Part of a small language model's weights.
Training: a variant of Adam for these matrices, 1838M tokens, 6437 steps.
MLP neurons of a small language model. Each row is named by its layer, matrix (down: output weights) and neuron, and shows model dimensions 202-329. Each number is 128 + 32 x the weight over its row's rms, rounded and kept within 0 to 255. Numbers have three digits each.
A block is one neuron, or neurons of one layer that tend to fire together. After each block is what it responds to, as a language model described it from the Wikipedia text at the highest values.

L6.down92:100132101155156087177127112096121103119106107140139111144131133181124099169125119206130113120084173148021100214138147141116140120145189126089149118063071164094180148134154080088129120161148096135118087121137163176102138143163163090157067153126154091143078071141107097110096090145130109132118143127093138201131179103183137129151108115184116127154087158083134101110138204153138176126175
L6.down487:175181129169097140117141155106083151096095153112106136179163141103137110091146110164147121154114122127152116133161170177116163112131093121113066120129085095103109115118103106128151082084126086082119145151073142096146103121149123078088151110155123153111129126097111123150151126129130069109153111106132146108104090092046161145101121112193171131085127083084123175052109131095085105132097
L6.down1172:157133072066206130095139123136086128128143143129065146167180183161181139081142118092111128198125107086123138082124042129148113147119091143157074133168156105092109063117103120174147140170120152136122049127135120113105115158108124120127196102190106144082146098137129120102130153070148128172120112176165128136115131167112103096220176187105160105175176138162096146128133121092124199141135
L6.down1253:141144150138164140044162118101105111124149091164093129196125137072136119139128104122156188182132120107138168134113134117120172117093142142187158113107131203148135082161152116029123152149136136144140115140120084100135123134136159049156086139082122088117166148121106139136117155067171151112136166147110181123144176086131164121110094065157151111144068096157135115140127181116113096085171
L6.down1445:096166148104136047191072091101076161174074068083191153156090120151086178169073182149131122150124133182124133159179169092105185129106198135131116106096132116166125133171181125087087140169125150126134136077105171212107173101135117171135120088097156105124142133109137108169146165122123174086130125148090107126112101097102129148123128185111189151056133113199122115136148102130144155137130
L6.down1752:089183159126100096135101121140093176089167116123201113118128131076137132163079125104078132115151161138119131120089110110179149115124077141114136138155172082146187109156116094129132158118112166117146086132222159081143200165086094169117136141186142134152110118098106102127083130109091142093172151138106133186180128077183072130144143109121155148121179083053142094170168157136116159132190
L6.down1929:081139085105130142097132128204165173122155140146152121168133117153188096126121169113090114154159177137146117066051132074180135132147109131141136113101135169137175106130095147153145183147091146161150173119112072106060137107170097106109105142132113139180150160138134121152135098122121151184134143150109112134134152119076120036082106167126136118160071123107137131175142164132129165108125
L6.down1994:126177180125111115147081118158128130169092120128096169181127166140077102124117178124085125085158112192055152085144108132209134083121180141095145150107066143171116124145101069107103172093102121127128117174142117105163123072180091201114089157110122141182065104140175125115117130160119150093096145123140079155128125159078136093125111080135110155039172119107061093171124121167142178122120
Mid-word fragment pieces

L2.down1363:162126153092123163108114114175153086121074121109133178088093111139101112102154113128088184133161148107157082179158146105110185161110122216150109131160125129151122060131132163084143132134141096115140071125123112152127127146109127141177108186127161120130110177132147061041089126112119135137153122123100146149103092152135138140164154151126127129138152088127132186074071081131135105168155
Clause-ending punctuation breaks

L4.down139:158142115192128096118108107094182117167105118065155097064102100160109161113138099155107151202146094097128151099142114140093121160155124097118172114140167148117131123136182101107182156137186087107079178116096069139168073177121151152205189132120109085110109135164165101188135133150104123126205133105131135118128104132139139128107130130136163189153162144138097198115088152108111128148072
L4.down492:100095101105126133098122129068163122126100135131088090177108076164105117111106113117131132130110176128144102147167138097153103169116137147148130138154089166080112050142100145083111129167130117175115085187161140128117130137135115179145145121148145175123079131123106096073115104081159092135111167104117090160056162173101128109102107143113164120101133174126112111081117105135105119164119
L4.down713:034144134137157096123133132124148108170095087137145151109130165142071136094132127096093146106094189156127156088124083115189093144148087192180135172148150116036136084092146151173138097149145122074126099139128113094138052101093099122133111135150147096128100092134125123116109113097186114156157178136118161161196138140185099121128107160086131117138092122198123136048169133103114194094092
L4.down780:121142131125160159165173161124145128123107145160157136166075125128177137129099133093167161122137107121106052117100091134128138110185157109156056158165182113181177105093152153159128146107084187176116128114132142146142180101165130118118125110134145125124121116168127123129083134179099147146149092095121129173143157107129175091120186181132132119167085062099128093118135115098166153095172
L4.down964:091157104099164111190108117149128084143225109185118146151137144125125125169106080091111153225137090125125092178181113160105105179082080051127079137088090102124093132172148181109119138111136046154125115101130106125119131136125159108146111113158109184093130156113156089126126078122107143137126169133137091137045114138088131137129178168118108088127202126118106106165139134130155112172147
L4.down1083:128138116142111071147111082102152169110067132070081149164082110147104091181170110109115104116135172133118113072143103097084094153116062158151198147091104116085141129151157153138122069178112110068174172146089143152070093123142080082161091173151093158164089120094088110091129086058154089134088132104108142118125105130148123101149145154117115139093142180097133110073130107091117102175077
L4.down1284:076168105063170083120132146065161126140115107081153138129109161164119060142127102114115130141089176173105112058105050100109165162097120165143134136141115144119166116131162140100128103189120100103171093156185107117144126135137069146150129113122175196108112125132188116157175126115131087089172140123076126099117155161099121121090173068171175090133079128147127122041130099072064129160111
L4.down1653:148151081156139124182156170093142140150120117151162098133173090102100137124134165126082120130183143092137181124137083125096117139112119095157087142178088139124130148076171145157150145133112157142120131174157133079170162088149176100109130178081140160128172138180124137124065124142119107106113105178107114151103118137121090103105151167102114150137124120064126177127110172095127082103164
Split verb-ending completions

L2.down439:144166062077167103165165145185130201102120079097111109120106073148099137171161075140118097107129230133121099164077163169156122079118170113163152105139133131138167100082089109129149114110134130115072147118149139153039120096107136076120120132069134183090112161072095125163117103125159146122071114094132112106152135108093166122115180071149111049166132198127113108113122137148076152119127
Inside rare proper names

L6.down13:149071157148111114100172111211134141084197168141165121082138125113115085183103089120123121124143133057120096135129170133181108107102120113098110190125177142183069135124064101163140107154121156116144107120045158112100133112094173119124147138147109104110120113081148066147148180191122178123177163160085150086143139131166117162106139132042093139144118106142165165161134081122088140153168
L6.down435:153163134131111071063157172095090105133099139140084086143138105198098111110139139115097167059152119120215123130183140153111107085155129134099141141165159155050127140172136092124095096108127144161118144106140117133133141081121154101088133152134119145096134170132148166096086101131113148109152152124147113108048123101164100101142103139143137167111147146148112080157161144132155160153131
L6.down456:180139168131099144124164151134136144138145135165132116132167152119054149115096144103113099132088136129157138163096123172149201102068154141146105109102189096086142146165137108072173114148115156113193095131121145101092125123115103184144144123126133153066142061194162130168119055116175124107133105098089142134092108127138135114134183126125167145080126086120120112141209092088157133143100
L6.down922:153065117151153142128168203117144110130163089164155137150127142106113028125112142122143130096153139119198152158141110222179157119085150127182065170134098119124155137096131071153135164127105136097112107142130163125125166191157131120178114133110139121072129071177150137106161150121126065151126122129084101120135078121098115166148163149109158171157054181082109148107215176172145159117098
L6.down1015:106076139136171127122145202053156099158119122144151125109056159129068028139089126138180084098255137072127123174098159089120064064089107126154201096136113092126120192171147106158152046106135161140166077065137147145137174177084151179125159125183115151132126137109126089086124071088093095086093116160145142149114015116106074139092104124125099183161116117100096138155105071180139137160115
L6.down1443:114122100170134129149110118112073117157113155143191155178147144124134109129169149104148114122144131057113104149113148158114097079130155104106094154110138146096150150186097146107152061107202142086145146157139181177109126161130139147146138195099104154144110155152117069134135112164082097157175110145124134094101144143145138092092128132117128106147194147156073140105107124112159094117130
L6.down1684:123163135101112051208125085099154117133131071151139092130112109105144069139080119188149074123179165175108139137123109152170116090125136107100171102168129083142156097094196136143064172113148132128126172141162148100164129133101136073137071052206140206128154048084136133098146155126128159131143157128160188166162196138188112086119121091073204120112156159145090168114152181102137157206125
L6.down1979:122143135090090081126143091119114107116131072199064100105091079138142101123140123133147154079147144126139138153088088135116109090117129105167115184136132083145126089136237090168120137082126146113128119157088092078161101080132106187102077150119150104088145091122172077096144148168145153125102146214141152115138103166117137120108169131108116100163119104087126091170098111097153163119083
Words expecting a preposition

L2.down44:093114159063076076154169128086158118130051133134107119175157107154097152138121086117065113085165117142099152127106108148148115120101133151179122163145132116097135147123095106106085168123163163090126080150126092160094124127126176133109082175119133171136107071099109051100141147082139094175127169129129149149197109150125080138099144139119112119194134134181120212111160150085122104161134
Change verbs before prepositions

L4.down298:110162148098133048175112162129115076142141138142140142117124130080128144085165117135117118183139116111109082118104103195087061130100125097058140229169184103104100071112156181156151119147193096104126131152107117158081104170116175109103139122138101093170100093043092134128150197145110181083122148165141118149086133107184156138118199102128141115132196140119105123102091196158169103135107
L4.down353:160191119094146084142090121169134074173137141166141166107140195049112144086125145116119147089125068103132150116118129110160109098094155124155074130158159106160127114141135148129133088114138112167140160144137159198089202143149168117080138070140168180140062144108125043153102155186141142090132097132115096110065145160158140142145177107199121119152060129143090124084123146167127145082142
L4.down457:124130112100118168112111200148140088090137116144168181177144142104185149148106176180161123115146108101212121119089139179122110090060160079110047117235186157116123114114090125120127200154189117168171105114082133147133131167142156118041090162138147156083110096126131140203092161136122162150154117136197075140052134164200122151157123087142112148148056133110151120115136136164156135098149
L4.down581:128153141119102145079153128125134078088098154129111095119146101148170138074169153092145148111111174103138107191106159163135130114157131136141089107090161124149164090170153179091151051119159202153135098100083152160080130186159135189149134074130123097118094169079143084107129095135143178145112126138087148115077155142167116145134145170115137134131083153139121111136126124145122202161142
L4.down1005:065108127095072159120116156173128144088149109143121158190111126142126099099108115172093090085109148101057119145094148116141116151082091134143112198139133060082136126114116183135107125147179107086105114109090087105128116154114034088140152188155090122133102097120096089137114151149091186161103155131116152160112126161110126111120166043119095102106097108111198143117183138130134170079099
L4.down1413:119091140131114147126124121154133149130202114114088100116103109098096123098133125121163126139164116098053141127125135188158149140103143077180178126117151143058135106137136085087172075174140213135177173098096115070115120120115125070098147150116136078121110125155095106108102118077109078141102085134104154114147127149128164124163137091152134164176074168141110112104177094137109168134140
L4.down1422:154089152092108093111145169115114108097082133148183099113056146102107092071122080138102154182105107122113185166093103142150134101122146094123089122147121091126119099107186143149152102119122164088203102125137137137146157148081106124119188136133138122175105141124158112121178150105103144168137073117121166122059125094144151165103161163178132112021118125138123169097115087154168177139085
L4.down1837:173139090149150173160150116122152157114104084122140137194163115125116146112112118129148100152110167081136141158118126105112147115113093115145103118179092149140142051096172100154146152095102128159165137161141152170171122131116118078104128081087083138132157146159158152170078134144109157126104147166120141120122086106181104078133106143138122195125067121168129157177085156076143168097081
Plural noun endings

L4.down26:156120174159147131135170136130143144117166105118132147112105187172133147065136128111153069154092168171100125115127130133145129144126169102188179184137110115076122114081152142142098083145156105140137134090161163156057123134082163130122140135168176157153128127167122095145081163107142143087138079165095106114089127106153142108112142112087160120104109131158099214068134149122088123175102
L4.down70:096145043085097105165139109104132148120058160120140111148087092107155119058130141087129183079093173139078122115124130096094159118134101167113142128132136156082161147135157125144159115122146166112100109118116133226137095147099122132072141124102189142136133149148160158141129163147122113113091098093139084174127114134102121149160177135138105110095163190143124113054104110100044120129140
L4.down116:173115111129135123191097102181130104132200129088117140090154158133164150150158173107116102113113169176122108114076093141089141129163110084124156128118081096153152123094182100151104106045141069183135124142182112140138152164132104124142160104101150098179198134103129103214123097150109124148185094118188101122140078112094121084133040158161163096141088119086138173116117178128153117109087
L4.down162:107094135114122146111130121077137147094146157121101147119165085119167071089108133109132179102117113118183146066140137146158161172160165136125156124097132164097116158108126037126119161072120130159159166141113138118130126140121114136160090115152137112154147170187087073101146170152130120088143179074098125165123141079133120148131143104127148135132140100140129080148103103175055105129082
L4.down495:095107116147175126160120150184132136164234148228112149124120177139063160120155177160132052153106127089151143140066078078135103152032109076099165154128121140149100147116137109185065126182156117143144140138132137099146135070146058114122144093145147150159143086123153120147109124127135166129088172152121120136088116056145093109151181080124111141160154133141130134159173132117211176135094
L4.down795:122104152163105142154174084103157122188168087136152131103101145138126101118128090095221099131124089178151118148138115153134126120107103112157146117124074146183148183128120117081113157132089152185121152129157119105149101110157158149107201151129112109093182136142177144114161197153085097161140096151209078156107163118157161130088095076099139168124110137141153122129126119084187157162103
L4.down835:120107167142121097158157146141139101154072139145142155164117148167091185045172124125137125174175144136118171199135102127155127130157092135153133055143126110116078066162170115186081126138093183128105106150141129157132172148089168155138154113165110127121139134144105098162135151194112128146109113115127109089091144131116155137100102124122119167122140105177075100079125186126140100115101
L4.down1814:127110181099158078150116148085124182145108151083129060142148155111143179139124112169134091120157146152147138169185101145137043106126160147149165116136074082130171174156118158128168093143155183177080117124150094121100119192161124159140134144127132163082107122062102134126113082112192078171107123146142081141137145110110153137164147161127090145056170181146155130131083157123145085143117
Preposition "for"

L6.down235:134171144120083095227167154146133153181050172093134160127110097161126160124082172100202138181116104127113135099140092156070124158142076111073110125121168057183156187157160121145155053127109117085138129160125174136074170045138129117125141186066135105053149111077165102110152165117099152082113139147137131155114129124116125112125161136114076158135155147133136096124059175184136162131116
L6.down343:095124128146112135151196112133134126196099114105150172140132117148108094124155087098183087171123126141175155081075125122145065170193139113145112177104106110175177143112133135154061065129081141075157134121120136113148142068175125144081127093072083154138118204167136092114153173123090062077083154147148112166143148118110186157125106137103096151085119059201169133103134103086124104114153
L6.down634:121082128125123169133131169128056132179229123151027136101146096109114110137204175108136119124127158144173105074152117080114123156140098079100097140172079155060128130078123122160127154175112146116105125154127160108091172123075117118142116150093106136161078135151128090118096067116184088093172080165147121118137142155118160187162152114181118117199120122152080116132143092100163157141148
L6.down847:141104177097142107148112141177199158121073088127159149104099060161136121158078120054149100073153157116109135103117135149148157173154063128166044136143125107085128128187121121145134127158140134118055139184180136053136101140120112158144155113085094111157142067144149098079114153142134121117040128132131154067170130079050109097067145142125062162139127121119107170157124185135198146100104
L6.down1250:143146175146099108127214049112161106167120168098124124175111126126129134142131102067070122151123127094115115076144115085116164049119129107126149146143142110152192145191083163127127091120135100116162163154118170163082151077078121088118115092078092117122138124160089141135103098112091138120106125093134085153166170145145124079136093105104127130176100064170150147100178126093101118150165
L6.down1659:112101175111187116155154112113137110152121154138094083108125149113152131123110158130104148131175174120126148135203128062115102147194143129122104189083068134115180078137156152147103211111141194124138119144166140131159125074142159087139112152138174136046117170133111094088133190175087123153123115170109134087119149116149135121124152117144109096162115150140117103086023121182146098056114
L6.down1773:043128139127080058159116117203129093147192118163142148169142144157137165098124129124131149135117132106148157118151190115124095108153108096092097101118108110107138139109193120157093104179122079139118152114115101119117127180140159170147098146097114101155103116166076154126148134147120232113116104181165167171126121162197074163158115131127166103090201112113177181194124098147160109166168
L6.down1986:088115138146140131124093109066170088097042197101178130175098160114129140113119097145161143125121170162109172139188124156126150144103088143113123137134128164106172121124111128123085060135145134076176119149141127142121135152047187121174091121127150160154194131067123144137209160082138161088134122138125123145096086073174069131075140088132182138132176102118113166121113117121108208111104
Clause-ending temporal prepositions

L6.down668:147138156104133086195115121140097078132080097166084136096143081137076162124149102133133129127082128121100094130162159110081093120121065171100147138119139122136119105152170113112110131143184102117126149113123135150144169224132126118156111087130197116149209176109181064165111150086072106147112149141133107180172150161121162152186080165128143171174082180087112130133143102087074061111117
L6.down850:049115133124115149113084154159088113090189097091115144089178213118114122173154134136120138158115133134120204109158154173119152084098112122137113095120144124140070150188165124103123097123131084195145120151157164177214127138129092197127158072145117101086157151114133133101110113079123117183049176148107161134092149114142110088118138033181160101138112146105160163123131110124110107160128
L6.down877:161111168068116136183178093147098108131139125155134077155130130113182084138134117110097091063127137105163131142134120102159091087100114152132161154111134074190147129141115125166186094142092087162064075142177125122086148154102048150035087119172075095109177137178117129114126085095153169151126154153125158144116145096100180074149118115098126137206117101145102153145160117090154124115156
L6.down1016:127121085058169108170131172145180103137147117177097071139074098146206167137173094202049166104108103080049154140111124163134131199147086103088138101133148139120187101173102150103143177072176117170126110110106088150129188086057129142159124143132103107085121112113135125116138164134127111129103114102141212077130135188121146151115091113096155173156149151147078064119128159117126113160150
L6.down1107:112095126144050191186156134100162115141162093170159226129113140191117048094109101103128116145141181164142114166060138108152128136111102151192140158127030106141112193103129110156129181150114157178125129131132120132117149140081143107149117028141204112119152184091117120162084104104169132159107100168116115163169121128097089105172104135108079109135082077120096071176097078213163159142152
L6.down1302:127083177137106127168107100190126111165131204093113168077151047136122089151073123097115138110088199103162122129161097120072161130097181138058090140107103096094083134050086156130122095097140107128141148131133093100123187144155114109121044147125104089140149106128080113109096174177123180137092121149159062117086150149109112143122109150120117137151158116127121141129096150123108130101171
L6.down1905:138172118150147104078167137077118115144161147164151186129125174127142155136103131167136115145148114141151137151183135120137114189109102074153128120093089112119104127158172107123052177172068097117094149140194174084148158146148115092160160141092176089129139104136125114158114152090128162098188127198092102145139200139133136093085192118099126098105119151119149166117060121098113079108124
L6.down1935:076154102155107098114118108187068155101086159119093109146156145146059175150110106135081134086063087123171179115066138141181134138139121136117065084142158122139129118190109063110171149079153149226153156122105192096111095138167098154139157173091133113120130096134239094132094118175101126053141182118193145089106101131141144082130135131111144143218137105155155123133123147119116184092068
Infobox list and geography fields

L4.down145:095145110118203143183140150177099146126073077150132153126140142117162118146174127133116123138170074107112183209071117144177156106083074082183125112129127144145182169165123130143113145160120140136068101102125116127111080108194112193146078119114148109121101152085134110089058116179112128144114132137107114074095063144170079131174162123165120129116075149135115158165138078172146125084198
L4.down877:123088182137094114074148046155167075105129041099146109138159078133092125078142187157108185105036160106114127117089111188143141108119098137059194146158121129125075181124181153170196133167179150166114076188152137129134088117152129152128168090134135134135049193155114166093150164138155141130151171151161087147149099116015172093137134105091146116150162095132077157144119085163121199150135
L4.down1230:152082153154123131137141074131113189135126107104126167122133132143063147087139089137097130144142139089138107192119118091062095074133135211083148165087123073115095136133042149133120124163233116182151073123174118100153113132090136142136100146000160113111101091115133180133129093143146063141138136147113122211085163111100064177143150168109141120074122165044120148103133115124181166035106
L4.down1466:133142136142119128143121122137114140121165148146153094158100125119093160115130137118160099188143168138142063108131133156167113140105138142143129154163162103107101154132156151087131120137139166118088110076159099092081130167161155133171105101130165136150102131089139163111195143169137095112133199136156161121138104141134146164143135134124164079135130062088099126127118125144141140079140
L4.down1472:161149089105079144152190137141165093132134143140174075144161144144190082109175124092102113129083119170148128089107154076158114148147125137109127141116091113118139128148110107165160151125101095119129131079132179137135109088106226132105120150179142106190098151190137063129072129097077105176132118072098120082108061156100083114221107172189156164091124118114086183172099154192097145165175
L4.down1633:171116145060145102165151182079103140129205109133113125096154179155128126158099156158135127139106042084119162124140107152139094165063140129130159095061188150152106086117114092127154131134124104134149104184158092128122137092158083085161146125136112145095166152089157141170074142111160114107112089149146083103129126149076184112111119083137169150137099142072142123123105159136124146132159
L4.down1644:083094088123140117174147157141141144109059152103125118127113172110152096129095129194086071123137129125148188126101109152112102155147069064151105147102171162118201130085142096111112167144091139137112118125106123211148116136121133058129086097139168127123099113117182124139057117139133066115152164107130071165121104106195131068150040146119103089136132148128146140103133169107041119146119
L4.down1904:145078094162070140176129185089109074135101107174147155127067107152127160110130137088136126151106101133135121157116187106166205159105079086100111136134090124144093153107119132159133074115123073102136164137090106141150087128112127126094106128101082114178140138079142111167136107163081170127125103102130205124101136122112116115163127138135075137132106137127141108113122135122095125123111
Word-final vowel completions

L2.down758:143158115112135167092177072144196106133143109084090091178122114067120133101108102069150109073148108131148115108207148123097164142094107081083112133086135063117099094151081129122124142168084084076139079141064147140139105149099150141135144074098120137146116159148057088193133198120095139139170097161076127111130140081147098127146166126144114142179113146174046131118064111144154103115137
Organization words and markup

L6.down36:120142123116105109159117091147145179142087176080128068106132140195136103163139134137239133147156117163162127108139087131099092095102070114180166104162182130124146133092145159090102110092145137110114141150123107121073106132110175171080129130122127171081139124098133129172109067113125137122124140107137120133135092125108118182096124148184103159195102099147157111154112127091066102189131
L6.down567:145127125071045064145134104161131157153123126091158168072112103158138078131150140143128139094115162111154126077144117107104100190128105134116143117121116164107069137091132142157128100103147089163137069097132134115133125137165170148114094126117102148101200107069148130120095183112110087096123154125147134111069127080117105112103134159134152057121138132145138169136128208159104107120158
L6.down624:175124137175091141138116110125122138078184122098096122168076147123064118171204134189133143098130106112161091160120102121151091106080112050070087128172139093130068150153105093082111128144168103136127184112147080193139132031109144138128148169112094117103071138133114089129132102107132128134163166141144152179044156119121152109161073143165121061103153100139127155121158102143096088140203
L6.down1012:103150136094131090105101033133110112192214112135123135156150116091163138104123147143078175101082150157118103066127053057139106100097092126117157121117109136145170150148150122131137077060095102105164077103147091133189125127120137153182162129155128068146132118130155123147181085158104181112098175045094138135133130117154194158120110134123087143110096147088091092117114187168142144160105
L6.down1373:109071178153112114159132091107192087100156151161134204125135161136164162113139125090140093101142163119151126101158164138143145131182111130137163178144146068125168127153148133133121188109142106165132103051106133142174175138160114081155111149125115039098079157126120113092121123162130084111173129100138098129070180118171074094143136159141153136119084080086082112104164135122129073120161
L6.down1602:154122164131100159143049198125129124116255097077144143151113148136080157116145128127077171113135070123188105115122075148102166169154107170144106143113152134091109121108185139160123127070185098158135121091158121109107046075099050078172147169139161200102182147074182108185129080165131081172070129184083177103115129073165168200147147173139108140063173138145099101191116118076136112116103
L6.down1953:141079057151131086103112145168145109137048131108088142062123125155094138091184170131090152133121175068130151097100125078165113144190118155156136218096081126120108105100167115166148109062164080113073147166144128143178100127126083027147117124152123119186118121125140112151109170138188083124099070133173114117097123102181123178111172182129130093064131095115127099094097100114124081128121
L6.down2006:116107109105162113161127112140139132101109162125172185126076077119165221097142142128100163101141113092161128097163135108136100123154119124178076174094147131154111143136131139115160088201115186101121111175113096106166122115151032130089155164158162152132152091191151108091083195172100129194167108136158150142087114103191089160158141144140149109114163094109118085126177134071116070087150
Noun-phrase heads and clause breaks

L2.down1731:147154077060086083177149113129126142176075152168106185145140114119147102126159101119095159142121133132080170120087110165105115128140102084113098154113070070133092159123135113134106076162112129077134184161113133193087137159038143163092118134130115153132114129164101089097067173064115176114072143126142087139092081116196092120147112128169105139166135114075102076068128109156128190131164
Historical-context prepositions